From a checkpoint of a small transformer trained on Wikipedia: vocabulary 32000.
MLP neurons of a small language model. Each row is named by its layer, matrix (gate and up: input weights) and neuron, and shows model dimensions 0-148. Each number is 128 + 32 x the weight over its row's rms, rounded and kept within 0 to 255. Numbers have three digits each. A neuron's up and down rows have the sign that makes its largest values positive.
A block is one neuron, or neurons of one layer that tend to fire together. After each block is what it responds to, as a language model described it from the Wikipedia text at the highest values.

L7.gate594:120144098099096127125139123120135191061167082130207151097126123127098095123169154082133100102055101098099122177111124173082095112095105086150154133138136164154217135143158105113119165197147112141129114153138133144113102144089178134098162133180136151161164157174108125148139128080192121126160081130118086104110112108090102132112078099111170082123142118096135170152027113179100123114141112067176162117132164158173146134102150138131106141134158186121
L7.up594:143114086119103173115184087152090124096154185116062139118093105091126110116013088123098136149136158137083149098119103114082169150148155086138123100167113191126106147102077164158105080108198152121180149196091092172166131111147127124125129137145118136137108143147150140128075123039101155149121209098100137138140145098221074118132129155131164117149170150109141127067128136163124079146140144213172125107059128183161058109160090125169099188106125160102
L7.gate874:120105139166137138040074099121171137153111176234130097149210082154136152134150085148105080124127129101090143071111136102180163100133113115077152093171073085124172152107141179153133143129086108109124100133152115114090128109135214069181156110109068068161083142079132119114079123133145130158114131109118171134178141091121124054158152138055094159179119121150105082083112115142105140130118172162146164082162157168126095130154148160131139166125103174121
L7.up874:131120109119114145134148118096115148129150148110098177103117153114111091103112138127110109116102148068105160165142121145151198109083103060108143084056138144152141164094154133126094122168102149166106101148172137092085131081122147099108095164163128169111150105157153121149142164101187097132145089097146103153128067126197068123118118101112149090142146148118090090072096176150124106187162094179138135164131090085097179142163097091184128083197125096145
L7.gate931:146119047140138102102136175129117139110132135086159124155094096097158164121131143177134137122082194110107143117096171104111107061095095116139097145138111153112152149149132141133090118162108151141083089110148075087176104119123083059124124169093193156173102079052108122155093164093145075119139116157156188170120151114093142169072088108079184084130119128142150156137120138117152114157197119135123163145139107139130125171135126121118091138112138140123
L7.up931:152098177136099133112134114141142134177129108086158092182176112139132155072143105095147108127119126044131098127074156124100097120073148120167217146150058153149151140188150119141109116164155120178103053112166095072151135102111136198133115117107096186132111119087129162097095128181109160067060150112124151101090132144120118061126138111141125135125157134142093104121136067125109081131100122154123126153113149112144140094135098142217200097159127154146
L7.gate948:072165116138104162081155113066148107111121090162054135138131127117135112172128154098087141027121152138189141176133215112069114057154151147080108137134099132099119163176139165098093115140138127130106107159153192133130133128053176124143091080139146139168156160172130137159144120147142109175131060077136142139117137077148139174132096173162157121146140115146089176113166099146054130099180111087145152102139130127141144103124146140175099118165122126108
L7.up948:070103166134145090144173159141138201140052148149132110149169143149193155165118098134118119096152112047056096137081101144167112179139116107165115108104129188152076140118153129156083135172192161112125135157117119124094086085128170139158143135178180146095166107138105128129131143093128160083136123075165128211151105115114124152124110169142155115199101198161110123105096163086065088103120113161141137109108084207090076101185125078121152053102168167158
Post-heading line breaks

L7.gate44:145173144136141167128128075106165149173118085168113160137118125165112110142158148108175141169180132129109141131180056096077154098194132107122108192117100175166120097139169178083126159117056159175140123162156117157163067074105102184136114119160100114144144184181133133163132092147107140194159142154120139135146142137169145104171122134097097101243107183144171138105088098113148161126126136118100085093149192120127161121172091140078183102128153072109
L7.up44:096159087073148067110117096181166132155104139104150185187139125071115130119125069103090089099169165129106174107112107102127168092164100099125169109096148103124164076155118140158107153138132126127227170112098154113104144110095176129169170195146076139119146111148181075143107104113140110119146168188105115175160095090124067165131197043150138154088158095123157140120140130123154130157148154130143145129166154111099125078137160183129101152169072139133
L7.gate438:112135081139145143137159192118148133130108206092150125117122129105088143107101101054147093135121148183144149082106151105154084156106114154115097131109089109159173051155138149161091152131092121120136149141141171149173157069112101157105111154120094120181082119079151121171098149159158147175159094183118131152132120130128139145158124081116126087118092135087139093143128096132112134114144163097130120148186087116097081125151075179150126094110141120091
L7.up438:102166136090127072136133118102109159131174167166139142138103154100127081126186129077132155098124118094172131145084158123101141178116145132120124169119125136180179128168143122163107101145160060135158146089099105246083136093127122151106100110157097128167150089079100136142139138079108214149156138156126127169146100088106095167142138090136153182073094094116163138122079174112140151123100119144128158098166165170107120143120191182118124120103061125151
L7.gate670:155086118102133108049138122116180139199106141103117186104137139113111105159114183142154112099114139128107172176091074136180132128117244161158128110154126175177126096104136162086097140157133115121129100164147119135181135125183127122110078187125014137069112171123126208167089116139117081159136149105120154182149114116138110117106169111129122121147085075130136147111108137129125170135126142149169134055162129095118138113111166183116066088143118100121
L7.up670:166131111143113131204154133136076147075084136105154158175193164117130104136165142137120102121148159121190146162106116130124086162071190129084165152085133175162159066150132147156145084152126119087148128139105144138115145136089165181134140146131110090130167144095086107121164132124118143113106160085121098166123145163156137181137141112137112110136160109149169130121148162083133099177182137105107145132194123151097108148117157169115170129123125163119
L7.gate757:152106175163101122142188118046142149084070141130144150115079139193094098098210080151098131202145126101123166123162187108076168129112153080149092093216127137095154140183126149137120076147104129142135087137117065173124077172155182102107131105176046094138105106115136168137124117148130134170220177144165113143163125106143132104157136185150156104139107116132144160096123122126118086116104112167166144080177088153154131097118125109124106124124129110140
L7.up757:111166159070161107094106136154102123089082128084113111136108150151182134115127046176137081131133110138149099125127097054180103102182179125182117152083185150111156080094143102179141114183101119103147111055069116125097210128083174131093132166098117142103166126137097128119129094067130114157138184099118131161111122147096095111076172038097117055148132144163100133124068151142166086151134142144165139080116178103107157160155167098136068083131117087109
Proper-name completion pieces

L8.gate477:150097128097119163120121117142088172142090119155113087124220158167106117119157169104225147126097115117122115095116124172065154105081123085150125089131141132137148152107120086203105151098107120111146131107206184131130140084041123061160059101141136146130130083108120096117160183130166190122084187123117075134066122133108120140131129112097150171118128101183083123073099118147148142157121116123124173120114107146092071108135183166124131107163117124152
L8.up477:110064111092108129131136104130173113119112111171125126121150217167111114119095107154062183131088088147145100124083142123166165060132171139153084119107142120137103133128162161159112104142132117091175135071125173114151110097116129175125180158105154078168115152108144076190085120103167180171117156156130142102158204089160098172120096130136167117167088163161151077104098112039177136136105127151117112103122141106102152108119114109124173110085140111169
Ends of headings and captions

L6.gate34:081151120210117108190081148101103144130115148100156152139139110134115098187119146093099164151143102101138068112118075098112146158126227080090134086147107087088113118112170131138174215104079097153089112165120154146136140121113138166131094121146093120101125154163076107149121158191169142171163103077073139085143114144161095110153133177138137158110039167151122109107137103064103141137174164122131070180140153135188109100080120150142127135142146114109
L6.up34:108133146087099111101148084106109119187179097157104159094123122124188150117107141162135120106100119118114147125118082098146141126158138136132115126113099149084153134116119137110102095111146078185088157192116108081125175078125110178127152084149143126168166105221114197126077126092131145104153105063141137145104121064053197127112130175126150127146079143095138138099153122085135132114108104149100171089156051168148147133148144119111136077141128189138
L6.gate170:137122119091141136074134142118124161107095179106138100119153147101156123019127132061122158115085133160115153071034151146137171092168120083107123170108103104120117108086055175107161120073164184084124153117132129129113153136118137139134097132108109148179143115112110168115142152132126127153160105164106084130157109086188122165112096151106103119169159119163133119137127128088170141176158208141128111106092182157084128139127087081153208042178151104182
L6.up170:136134157070143186171136072104193064142138091139087039102144165089095177106153051135161134073156170184094134186132118102127163147154114123172132111087150185187099091202111119128142111086124134121110154150095154096093123119108124164018168125086126164173080083103151134144135139116187110109112106110061138109138141180159120163172167132136115098095156120073130205138099103140114089095114108134166084142125128147098156170106096107156174085085130118074
L6.gate321:116093106103177108159140124116164163152170178123104100158144104152072126105115172139165159147134074115098149103095136129095129137147142097150150116126120164118179150119153146083045118129165149173125142146093170155145140178158151119097159168115060131183098122117101126088168168120104101151158120076142095137072070140131169121020193169150145226167104143155120093156110119104093179096110126123140165119164088137145178142206107120157112112139145128142
L6.up321:114095112099123097159093131163139133120096094127107122097162082116098135219149213094170145175170147124099131189092124093149102106142112176127113145093135147121114163092177058134077015090111109120183175133115180142135130148178136087157106131096176142057107137100165116175141102109163152104125042100133090153160131131135111130081153153154116111088138125192149171133155116086136171148140134146109119081136138115114147154134155145116127238096151141173
L6.gate364:129080126090132192079140132126125109189134157114086153108090130179089113112122104056174121095142091176126137161149099147158086115213118102127125158147156175146117114123110108137113124142160146151093094127141139139171159188125116121055119142153132141117106109205097132104105076148105126184123188102188107138168093175180144115116147119138093134128082180112131181147095158099166113077157123089072124078109149187168078098169151201132140156111094238096
L6.up364:112097123129180076073150124136129159102066068091093130191115124117107137133099104141173152149086139146156122115130113105125152082122162101136076153184183205114129130136128132165129124190157157095137078157172138136090158105071120148078075118156188130097088066121119139156138177127179116124115092154126116146157116121112118137102075114064048166178072146109166105131154134073111049108133102174149143144114138040079155130134088111199106156167130137056
L6.gate365:107163137138138090179062146115089108125125169148103157079104114141127105167184090119124194135156136171158118181118127129201116075135079127086139153154102186151148127051085088144077105120129180127145111170107141117138184102056112156109092181110118119163182134150080074119201135108120117149125123146093115128076138188112111123050126116176109106140053107075133114094136138149128158205139127180141180078123100086151149118160132093097077159064141110165
L6.up365:125178100121130127121178183096129190146126105082140088151097136125134129145123184129133105171142074148089190149140146118155078132135179132170138176174150158066135062155128089155116054099181122112088120122091079162149151080060138149118119153161134150105096151101146197117126135164153123083083175118075096137136095139195117071183142096112160125134106107170140212165083107114182175124133156094116085083096183132084138079132115071144115101127105130115
L6.gate589:183104159142141136061097100116089135179113106137206171048113107113183063227129126109157058088217145137142145096124116165118171152124098152113136170129141108132162102118075121139127142120122111133115133092090150149143154136134108147136122137086093171122205167128191086130118144147114120130126130095171124141091118162158167164171132079178083128160121148160136154098085195104092147156126035120187104095123165145168121133136135073140161163181159143094
L6.up589:106136146118130080203156165198091130139103148150146069130081128148150147175160071059083143137142130170082143141147124081146196125108100115062135157117102148131094114102161115142123191187136104196149129180105083141180107070118216063103132146085156119055181097135145146116111131106137144137059121147109078076153175194131101151097134145151110161126157138103168123116141061123150090122120116098171069152092182055204163133168108140145088075131163137138
L6.gate677:138062172162115103143091087070117077093094070104221129048113143104158150163145160123165105151099136142140147125166108109127153124147120083130156107155151142163089107208082114105139145142124111077150159127132096088104121084135120127197130164175096127128075189174116132188089150067121094163058188054065121070106164145105102146089101103131126143107143107123160117066106124132108142106125125132172078108135084128091144114079120217116152127120116052137
L6.up677:180175125072163144097176109135136146160110146085193150111114146141094067112096146135083079100205129163078121110097130107150136128130124142120112124115143077104126177119133069153151127061035125152105193163121142157115097125058127114141100097146077147172157116132116135110110109114125069100136165103144092129161103153104071125146093134125170183131100110125140173188185196089147126174058064129170141127120129131122091150108188139132152073131119131130
L6.gate721:162110163165134154176156133100124144137166157153141103112220114107112125123130116063107122065143112126204158076108115196132132197201195136165194151100140221192133139152165148147135118133121177101084084142140119109156178168137116162175110155126127150158165187154113136116137134095089123103106084126122120102058106148080180171132136092126087151129151146168111127119110145160116156159129126089142150122102109104154183173092170142134123082126147122116
L6.up721:134143180168121141061199123125057158095126100159177102115115095108060175172132175106114099080132190129199123136103112154162103169151174140184097122115130156125123087160142136114144120105108132144096124113138138101129146159123093161143130123112086168165148186169135152131162117154127118074117140112138138158056077131104129112152194093103108128156101097119134125085077159140088091126122139069139113188070140054158159128103147087129132112080107164122
L6.gate781:160142143073122099096087196135176184138130073128127090167136105120119099112167129153124083119180174156142119153136130105133114156094120151166074048182097171164170167152104127138155110172081085176225071137121110172079129120129156129139144136107135192138155170147148137121154126131162095132153067153140092121100176116133162077151145168188101126152127140104124100104144083085151103108122196152122117092086129187154183112121159126162204132144125141154
L6.up781:102105109134067117154134204141105195082141122172115086163129115122103104116122117082109073100094115116128142135168165135139139054057123158164153110120161137112128145097058118141092151176097157137081116079084094148097172105106134085063101206105135177150124119100114177149148126109134121169099133170152106161103131094130143106104175089112125096123160210050148116113114123097151138159137096175142200136109121135146076152133144130191139119127132181089
L6.gate798:118175124112126090093143152084149122138133088105194173101112164103081192158132137086103088123100097209103152167095047071104127098104156180064129124111109122150138084169090127131133076146102150089149143153111119168186139092139110100107145151158096137141118152169090137152131157091164105176202186097132142144074124111120164120095163123149136132122168121171072165079120088104144174179115185149155048114190150113154109164065153147160134144098149164103
L6.up798:119142143105127160154133170083091160114101084062159123115114154099117156168143147122105083085108206158155124153130130148133081140145157134146124132103125159144117081123152115086117114102076206127122150190157128100117158141139122148136130100167129103102211159144094132153147126108108139122114172100143140125133118096115141117190095174064155090156087157130130163125158139108145131149122098142128096147146113067096096162117111150134127135106131167125
L6.gate838:104154135075129136148132178083124111119125171135162121150109142174102115146111194151115184132124147100086086160166132189170135119051105135129120098141137127096164108116124182109112132132133127106133130049123163208154111128110113140174119131140088121187092146176111148075100049122100108198120164131085162165138061173131147111109196128115091113153127066146135125141125097134149156090125148077100138104103136134091150107126097149133077079159127142115
L6.up838:094119104117146128081085149179091117127150134088127106089120172191154152123138121128069152137146152129086157137174116085144142102144119092122145112079161087157128121124139137135111121116087087084183132161140141148127138069091131118088148167129101142136172077159070154125134161101203141131122200166094116051181127165080100148080168104176103127190138185132123101142117126070164130184166156111140122104161147200142145152097119102060147137174139083117
L6.gate999:107180153084156144115124108099128167100107175049138167166140156165089136125128118074170113107114138200137132141108045176142154091155144137092139143134137117109125103166059129126183107130098085129118124164147113056173119124101177177095096142137139119129122108118093159100160106194137126128150153123088143165136150130098103161107179135104112131143115164108126099100119142136088205119097171163145137179096059080127119140099124177154124127152102089115
L6.up999:127099211180107130170167113136132137135097080113125086147152111114155145090143158083124094145126137151049083086128139129197115108136094165040151066119124089095146166167111105027129127087064108121111071115157168176144120123147095141087164136084131129143059101142101137173144163186071112111105088096119125124152146156131129141150129111098149142137080139091169142097120097127179104100150137137119169073122127066103175146108122145100073098170158154130
L6.gate1041:130141137148116095103129181146168146082082100130130102137114096131164171115118078123186202161127130087184092170114142150132108111177097147106206139119162214184101079117110169074154120156083126116121173156120177118176061154165192084135115118092152085183140177100106183132132138100098147142077095138101121070102140149149189162117139129163134177102107133106124123123165079123133125088125069170127122089153187162087111138086189122155182090129154085070
L6.up1041:188077118172096124125085169072134094160136153099136132112179139092101104123130141110132155157121209154180115161129123109138137110074149114167158091118118169173104111142118132094145140126174159130163117143128141115141157068121143158112099107081081133122105111219146120127076175156136105142112069138195155123100064112151126186089126097184154160142124190082068171130124129119071106125102101124168133080117114091104108145172112121139103126083157183166
L6.gate1159:113133101147216096120107118170104098080111089083162131163133154140136187148152117121154148171192190143189185103140106143106064107154128065152093151129152073151139166150136125119163106112147134122091103137092119107129087118136097119134138120092149147115060182118071072153101137113118136128123107112153120063146118177130126123127077104173057088122127088084109140090112144220126112118140182135123100173105130161128153079125119159094026126147139165114
L6.up1159:134111129081109157104141122116070153132132125142131183067105114139107171115157169156184141152098120075112082080138128131131121167126143174147171119175082131095117127134161170093125154161101119156140108132101091137109113156111051175108114138086116161140228089116158146132143133132098144140171103130153207190134113101154144128166100115120139151090082141155160118151089103115152094141106127110089112170128115121149138149185082090173103098065114157089
L6.gate1194:122107102044093120180156104118089173177095139126169175184171147139127112057175104140107172112086163157130159125101092181139124150131148102128147113154148090132070043206147112122197079131043195116217124178130057147064157101146129085125136107108132133119056123118155174155219099073123140140121125146100139116110104099145173131082066124174112144109119135128083159171144135146122099096102172176163134113149190095143131115105156204135153112138140157080
L6.up1194:138143147127119086132139130023161191162171119144134118104165105162165112156107153130104090163133132151110155173128119143088088190124171174095085201085135067140221124163155097110106104122143170108131126111127178188140155168148160141137102080112124147127093116146169126076112139109127150075163133163167129146148064078078159094143129139149191067117195074132161147144135114105140088148122065110127165087042059104181099135108112152206131146138115090155
L6.gate1199:162128126131131120085116158087152142125111163117140170142133146122149082130168081133125098079131115163098156131129107119136152146104107148119125075044096111124103088126106140165186137136098121138093132146138143175094198098147149158162154139149107067122108169158069124131094154197139135098123156107079166070105140161162048198115168139099127148119153130126113142145195106099153153131067182156125118156155146163110134097144107097184117146172084104072
L6.up1199:167147165082131129098135140091148167099125164132105171113131191163114103138125090160119154128072160156062141125136114109171115151113137162134094174129066133153134078193128107128158156185150139143101176126117113148141143136156110123164174140083091149140159166126180151132086111139164133141142146102084152101139102152200087190150163116078116122108113116103110149184119135156120097167093115189086127146154148132137076120167074040154133171176142087104
Given-name ending pieces

L8.gate408:118131119118157130131188166129114167125162134093081058176119136106139155160107122174160096123181171092123099225151112190104111153111117117162124145215135173128128121160117096138148116164014130134157126154130137194185165101151151177055127113175107129135103166138093133135101112140117096085134142102049087174203082083131158153188104100153099102165081088147132095071095120164076172130133126115109130108195097111139143128098190150126137155124137114130
L8.up408:098128153177205133120119138149155159182155139129104215103142082118134119145135125109119197150108145147125149087110140137054101164083155147136174108130165105131035123175175130112211093080152163150064202100162174196126118092138075135078085164099156118132141138176121110168165171146154159106177082102084153114115095113105173102135161127151099081143090084155112152152172109148111156147152130089111145090075124164161099109096124144121159104191143125144
Personal first names

L6.gate90:148150120162120117149149158137130150130103108187127200141133083166099084148108145147123078094163093168166072117047102173136122099134161146130112126113112109180065133086109153113128133102094099120098039123155161065173111073112097077155138105148136140127110139093161145145073140133111182105149106089130109175096105140034121104104118078136116124168137223105133096083140171074055098145097087098107137115145188139084156121101135144101146154108082102142
L6.up90:157058137113106153131126130135129149138113130149128191110196174099145099110067128098161135099137174138109125166070185180080179126125148130149105134098118082093065153145154102131155100132149110072116133103163106140142161101111187103126145093125134128130054091094153157143074104090094121113186159114171074140141127184147104078149191122140114113165149218125126107148085156177118109147047111112073137138135137156124079082127157089119155174039098076135
L6.gate237:106120093090191103090176084116154106137102117115069147103196108136177126159123064175118145095147112094124130186114098149104112160091058083128113139118122136146136083085148092123178157120070116104079133092107151052147083157087076137105210111137135086141145174087125116152133102159133139122094164150112108110150149154143143106110141110181124169175159169138088114147126128130104179136126050191080116130129123125106157155141162165188126191149150161083
L6.up237:175139156116129132191119124120162089122128133164191167122056132139120126196140148131106137155133163156111056108066178180133110143116107116141077123136106114127052166075169114115136205169116118087149121103091176168114116101127122090102081134142176159128095129121175128126099151117145092107122073124104121116186148150116154078095207102139102151115120125139150138089139166105160149159141145132072147111128170177145165132097137114132166167167004113141
L6.gate283:149124096078096082116127086148143096148080150134126106157170145050103125160192120095142151154102162126103136144108133241162201116128176138112171166144109177103082108173092116157171114176124095190177151099178130121104114143160118150075098156085170155116150100120155104118129131179094112099196161152096136109105153142127095144159142196145171080115115101232133126147124105131108107152142154136147077123120125134146139115135112120167146135107145199063
L6.up283:090167088176185188168087115101103187153096069177133114101110166089139150109163124119150149141142124175164133104161150115224116110106134168149111133109128159119085110148139135121132140145146082115132150131076078190161120110130090095162088135143182129149161120141137172160192106072120131134068157110153130177146162175136156119140145085158128180113177156091127124117159133131092104097144110145177058128120151181140104129110111089107188159140057165094
L6.gate285:159127131123105115074156145065103115141117137168145192142129084122125139186101092129066120119112140134120117093139115127167169066100154143117139132133152073184172108117147071139188173135107061122107111071174131186194127134178106134138144150166134177133042125125130101120183177150163115148101124116118110113133091126210196113121108123101095143177084169086157110088159145169148108142154120160175107090173162099121155121100100129093109130122126115121
L6.up285:152162151131110150117147103106135132126167132141088076167138156094111112119141185188153147083145116158094084133170112103174093119170061135118133081078118143128119172169115116083095086124070107154109189132131162105126133185127129153186139148088132105153134086118114117144099133139134180180194102117128115109130154114104124148107126198089128147151098108147166153148125135126133068198110100126212159146072169122097133144139098172109128092191118176126
L6.gate439:175160132121145112090186148120103123110109130175161080125148125178095188200090161133075148135131134142118135171112141132159101164154129128167221162152099151172209115138127107168118171212089117105131162088125082143072098125179114135090147108110182118104143160182068149151119191094094083145109134156081129115107119172157095186106118092118137093170104086133121128139125117099124068120170107134088132122134118116141094151134092135147132079120171144120
L6.up439:119097132113121161136158091139058084102077130156121145132102098099170148058057080101110139121083116103185093172100170120123140098155081063137103145078103158176124164154151083177091081096161136142177107112146177096170179121124158158091137124139143085113109131148158109156097109135085135119119143079105141165131122148101132088092116142120124139168072113091139145133155124106138113193154142108109177154137114136069091121122168102095111113103100144141
L6.gate475:103203112090140123178126148129111137149179161179073142109186118097159124164139206132137109101095118102084105126148159185157131096129022133154138116133134086119172102165162103125100175121138179167085186102202121176127174155120184127109147145138123166154109114142188099088127164126178156130113154095103087191149182144107097143119126115144098180119141130080168106118086113070161121134075108146140155132140092208149160111122111138116095161059099139143
L6.up475:162093145148096136162125082142154103080109131065150113086086116113141193146102107101137106170132135082074061160106124116100139098173096085109131137093091142135112124111152154148133146120153163113127076103114109138141171118124085116132099155076142095095130132135135149103158215155125127082181089132110122132153116115128120133091158131122165169151081126141114149123154131115169134120161109107078107102132155121113125154134145096127144200086123101173
L6.gate490:134121158090150147160102098116156068086161104157110132114135109141180166152089121121144101112120112127060105220100080156152156156162085114103081175116098126150145138024165101129165140144122142128127172100101089069091131140160139159141124111094131146119134177093090122136108161102127100060148151059105119160128095093120107128155112181116116213129122111122135147119126156123174129114134099115075132119145125167107185138168107149081143146176117144142
L6.up490:136147123126151094132129114095150111137150148162114127101116162124113149141124145110116158137098146057043112098046117179110126139143193189109132170115107182113134091134202178105060098077106170201176057075143137120171133072186154122166133138119074159167163117136135101113121159168141185177096137164112191095130136129090119093117070131153115119193128177114075090152189103160123111118161126101165107064104088072136124148110141118136138119097123156125
L6.gate655:151075106094110077113111156192110144128161181138159149050109076126159118144153073121119189118167127121179121134131138155119122152142158085194125108081088098127180157109141191143171094110130110128116183112155156094130145083172130117128171121144152193130093128093117134170189136100126172121140131123133102160138121125082111140129086115114103180124107152116132124138128154060178172124074095090126151115108150131182136171128138116162105099120102068144
L6.up655:130089106136096046122143156114138121067042125145097203136103085108172147164130165090083068171166106116101162144143162138160060125173164099106100154131120129125095147142111078161104058076107111196119175074140101159151161083122133061133159145119160132168101123125106143109120115135170090131164123153158121196134161133117136122079139123102121149136162089151148150136084117154136166132058087122125110059156128116134145177093132086112153135109132155177
L6.gate762:097067140123145083113100120089097096144167180126117150094161114181078097177133107167119105116184111113139151180221141132082086057151105108167101151127083137108147066086110135117148111175116092156045149059120160112096144147080162140148086116104143144130137160141156153151177160095156142179128173121128098129112111136078074148134142076118093093089094142137150114179182146121159136192145209146088125118177129125138092141116127109151151138079173120148
L6.up762:143099089125156134137191198131106181097143164097053153143123095101108120090123129147133105167143100125107108063122136145160067131121095120159146131115126161088187130117028190119148158118117143153118117158147073121116132096092180084116158083113093190122082118172121146168147075131179086142104164174167125146118103172118105143181174132186124095094150130136160101119146140101179141081148127071152174111112177137163130056100141070096079105161169134198
L6.gate896:141106157144135144134167154103106169123081141119079178192091133158140064142099153073174102099122101242102118217091114078056126105122086052100087085111117091109219152142086140122116166178094184134145132078114135084084170123108143118185136102111137204129126078118098170161101191124149106149138138114134115151140124122134122126118154084176130153085100186105108087107154088116145111136183098092065132121109139144097142145090071116122139118154108189129
L6.up896:163089021117078126077131066110133111123098116117126106107155128136116203185110130188058151120108176088112117090130140081122128122173148084194132117060124131161151144109174119100126115136146144109109174170090116129131110114143134056109126104180127067193097147113134128119139151122098119143139174134062136127169154167100164132111144149121144133135143094154066103076126090132118090202194166205097211145094088102090150095161102089133207144191219119076
L6.gate950:108078159103179105113121143177110138188068085135125177050114140122136124118152082144100130046119082102106099117143104149066130187163084145145155194159109117166138118097116102077169145095070159137181167104148138087117135138126126088100053132171064162074124120180116186130072043134108171157140151119094133075133232177130115132106180137093072150040138183154123144141075157151178091115108083118113178147177139084047128069097083158140089114122134117132
L6.up950:136146105094156112159139149108163156177095099209057142161131180121105188147135136107124157098174103133114100122094164130089159104119080118125088137115076155082180165098114158137106137130162148098081150116101189132151143103136169196088141152042127116062155150139151133068109137140142124165105111118100185144148130146136076144087113145032068098148139165098113113113133141133080138092074141129116128115072136169136136169174153120118137104126093187143
L6.gate957:182148090103101133091128148116085098111201131176092165124142143164124114111173149127093147138139074111155056171104099130127085101141141154123132097128121128126141073107152156139080211129045192104172133145089136170074090117056160088086163110183135134149106161190062155137092132147116102182151135100099186146113095080135141077097130161142143091120118065140143112132125137113150132192117127116087140104174118137173144136172114078162129151104119145118
L6.up957:166067143118128131136149159061097093133097115090087109119144103112146120064104099108110102125151083122080127130115154139106102097178026157120128109088076127109101105105079123102174126050075131070121077162109117132095129175104181078102151056080173082126112125093081102095107135139162153209156143130101144143093177101078168094071177108103177132135133073124101190112115149142134138119180113204054163130134103133110086143150125151154157117106111194134
L6.gate1002:122128142118095174185173112133121129122130155137075169109122119109072106103195080128075165132126163142133178108117129102144156113126158096152139096131067122195144126104118134130167141104090104171131073129134096103113131148134145172089084124052145048209126083136131164116099162177113141146187095120161119121128158163065116148093135077113117195120066170193144160135174120188150134154096142167117199121107120150123123093070124128079107139105111152158
L6.up1002:212129145132182152147111071148093074085084091124183118097106167152162151115125141134126140115095117071170108132155138165085127178131118095131110169169161128122119191099105111150111091119119089087145250195139092114144131099124130141170097088125193173144099097074059138129148154123102175117116137131158131139121092152149140106155082109145154073111128108089112140112166158173129192096126113153171140105055130120122127139116103171128140099092101165079
L6.gate1103:143155159125166137151159160127124123171109082135113140133111116134199164123104072137125164126119142135161133163099085145125109153110142109140194142143066067068202073161090159111167124184094153139107178128147145129071095199144148107132155137101141160133136097137133100053158147137176108091112100135103118077161176120156193108107138157166132106038146175130098098134081119144171149146117145097109160156173127106179179042139138101113155058109116144156
L6.up1103:102122139110131083100126118156103104097115095144095122105121128185142082104133053151153141103136186084096162106175078079153175124101098070176146098142143128130173091109140096092147157135086149113139091114155186061019154131147140102159156156120109178111152083135116105112040119103116117128151135174152116148097134139146164142097112123107082120132113178134120120186130096075136110186111120122146139118139101128181104153169138056102118117130148154201
L6.gate1180:043117138118136171142188114098123095092097138144164137083140181104118095135119119120145121092164088144159138148112146134090161145104104090152142139185092183122133128090162138139122101147161161075100185133128121150145166180108119132122186112197135121133106132135105166126117094137155151131092147180115078133122102082060144190148101164111073129128121119136170130110095105134166115092200171119085100166156146205175117156113177158153126174166165149096
L6.up1180:143145132174099167102203111146129128143127113153141148128119091155141110128138079136137111127125085108103139138163166156054202078155123086141095138098121112087222108123115150144176125209076140142104095102107123167127182169071178059151107096114164146117168140062169154113179105104124209082165136131112100087158155144111150162130118132118079123106176129126160120168108165098105106120168098067163104167122087088118109154126148115110108100130146102102
L6.gate1211:130161104090088106079121148167160113135171130117104121113142206085079150215072101096163084088090171079060082157120112090112131123101108155154059099139146120147158149092138131120131119160129108110191184146160108123091216139130094126106162079105196123157175102147140111112095129187193154101096105076119168099170114134057106100127124103142129167172186121143220142163168121116112125135087125128052139101134082110157174048120160112129136149127146135091
L6.up1211:083148150150121095113169123106109167125140107138141118187119151128110116119146137161175102164167116091100156119174138137115054100174073165162116086174110103171113073148090183125163177084161162149094155074102111101133146137087127146143155146150127067144165138125136147134086079175147101148164072051183088147161167134112152085165092117143123054187119164153162140156141125161105136075086094059112168081147116117156159123050129127121138100120168106111
Coordinators and title-line breaks